config.yaml
n_layer: 8
d_model: 768
n_head: 12
n_kv_head: 6
head_dim: 64
d_mlp: 1792
vocab_size: 24121
activation: "swiglu"
norm: "layernorm"
norm_place: "pre"
norm_eps: 1e-05
positions: "rope"
rope_base: 9470.0
rope_fraction: 1.0
qk_norm: false
attn_scale: 0.125
bias: "none"
tie_embeddings: false
parallel_block: false
init: "normal"
init_std_qkv: 0.0183
init_std_o: 0.0
init_std_up: 0.0183
init_std_down: 0.0
optimizer: "ademamix"
lr: 0.000176
lr_mult_qkv: 0.4
beta1: 0.9
lr_head: 0.00555
grad_clip: 1.0
warmup_steps: 461
schedule: "wsd"
decay_fraction: 1.0
decay_shape: "linear"
final_lr_fraction: 0.1
batch_tokens: [131072, 262144, 393216]
seq_len: 1024
doc_mask: false
train_tokens: 1222000000
steps: 5043
dataset: "wikipedia_en"
MLP neurons of a small language model. Each row is named by its layer, matrix (down: output weights) and neuron, and shows model dimensions 128-255. Each number is 500 + 50 x the weight over its row's rms, rounded and kept within 0 to 999. Numbers have three digits each. A neuron's up and down rows have the sign that makes its largest values positive.
After each neuron's rows, "raises" lists the tokens whose logits its output raises most directly, leaving later layers aside.

L2.down955:403468570493432456621480522513581536512508527497488520523447480457525474483451504589476540527503431403530494532507477593528562493487454431437576576473491538421460425481561513511500540459496485476560598457534553591493581526561454496474450469517484451537489477450543557569474503488458530502573448429504564506539504491528515589497484462442450520519506542491458554503577521464431454576413
raises: "es.", "es,", "es:", "es;", "–present"

L2.down1144:348507433514508493426532441512513566554449554518485560547517610430553452459455412565487458465562559579529429447668545480499494411464518470473463458481500545512519475486545480372493448444450540581420557410411558458465493506542518467475501461475557543577419438568513520494543424492516500500434558436552571478456525470496522565530445520609557514546510531549465572559518516483471475610410
raises: "se.", "es.", "ed.", "ion.", " business."

L2.down784:563489540566547522600569522441514479495484431462480453510474574514546559522478506560452623459481474522482557439526412496574509454429567542571523465529513478475488467415474433503500481507512457466512440448527361495499418451479490484473471540572459506535494548560453445518572531431518525417413586485482487407517506479413492328458471453558531519555458540524467342443469537526501551407494
raises: "na", "ne", "ae", "ade", "ani"

L2.down343:449625448464500574506449472461528605472498540539555440504549491467458543478494479449497515472515420480429433454527414488591508461449470461535491471465513502476328492437517506512485456448507474481418548532512403570495487501352461401487527522480441582501517449638552517571494517563474477533486482468578448543474491544463542528490433453535556431485570428532397545512508468490480507520537
raises: "ter", "ham", "ter.", "ter,", "ters"

L2.down802:491405480468479536527416482476471502482538502455500457531508605482512502584486488545465477476449478552442562453566451538553539422617489487462503554455475441493535525444382531585476583503349502487514564486502380578506475422458499584435471469505521526645542430440512527464449505483440535425478487547431517523530468496487438511472447563481516508539503577443530583523581480502483445493576
raises: " Years:", "–200", "\";", "ition", "-201"

L2.down498:548555529616594458533497494477493472590564497565451445503553462444451483408466556516519448507511547541509464468484464532546452473510515480481544532491503522536654481466531507576494459477543491529508598442497441452506564506437486530521505443530549564588518524453510443561485475520585519491478556526461450508495561486475463487512489480545446475536530575444532419470532492451563434480554
raises: "urs", "ur", "urd", "urb", "ure."

L2.down1074:425512488522577552412494537478508509479584479452497446548437485515578606451448482548484489573537497447584480449483464510521588551495456549489461392508463431504379456476500496529554444477455527563529471462516455408486502469556530484564493402412482438536446498515513535447488453547523538523556385507491423507510503498499541463501476481557520485534550464558482539517509447464523495482560
raises: " Krish", " Mumbai", " Nadu", " Tamil", " Chand"

L2.down1756:509527506518487466515483504504546477544437478571464454537610464441418537563466470487481629408474531506501492441538515450564538477466508423466521552508485509567388540479474467442497462506496506530561458455460458427555412514550531498477478607459474554524551481519492442435443499481526520554503517513433458517492508426538501557555553637528576422551469541437472514491437539527520524463542
raises: "i:", "ers:", "ion:", ":", "er:"

L2.down1394:430436465574438558529473516565496463467477415579484413506455470534377600405522439517505505461397577483501446527499493533498446589504476480385587526508548689531349471590446495563437560433437494404596532450458453503445592509601454501453494489425487404567516547416431437494551423555495502545588508456419488495575616630505505443500459498387513466508544492440500481482490464524492474551492
raises: "gh", "rn", "les", "ves", "ms"

L2.down534:345385541544477522502553534522448468591533413450412481556453489475465535461507508503452360453501509521494516453485550457556484540395543537537421429525486564564509477521533474543381508486522517439517519418518497513394468488540465531447510480459510578555501434472562401490468510440469575389527488527533494442551441466520389509480551529572466519453500548547538426441496447505520504533466
raises: "i;", "ie", "i:", "i", "z"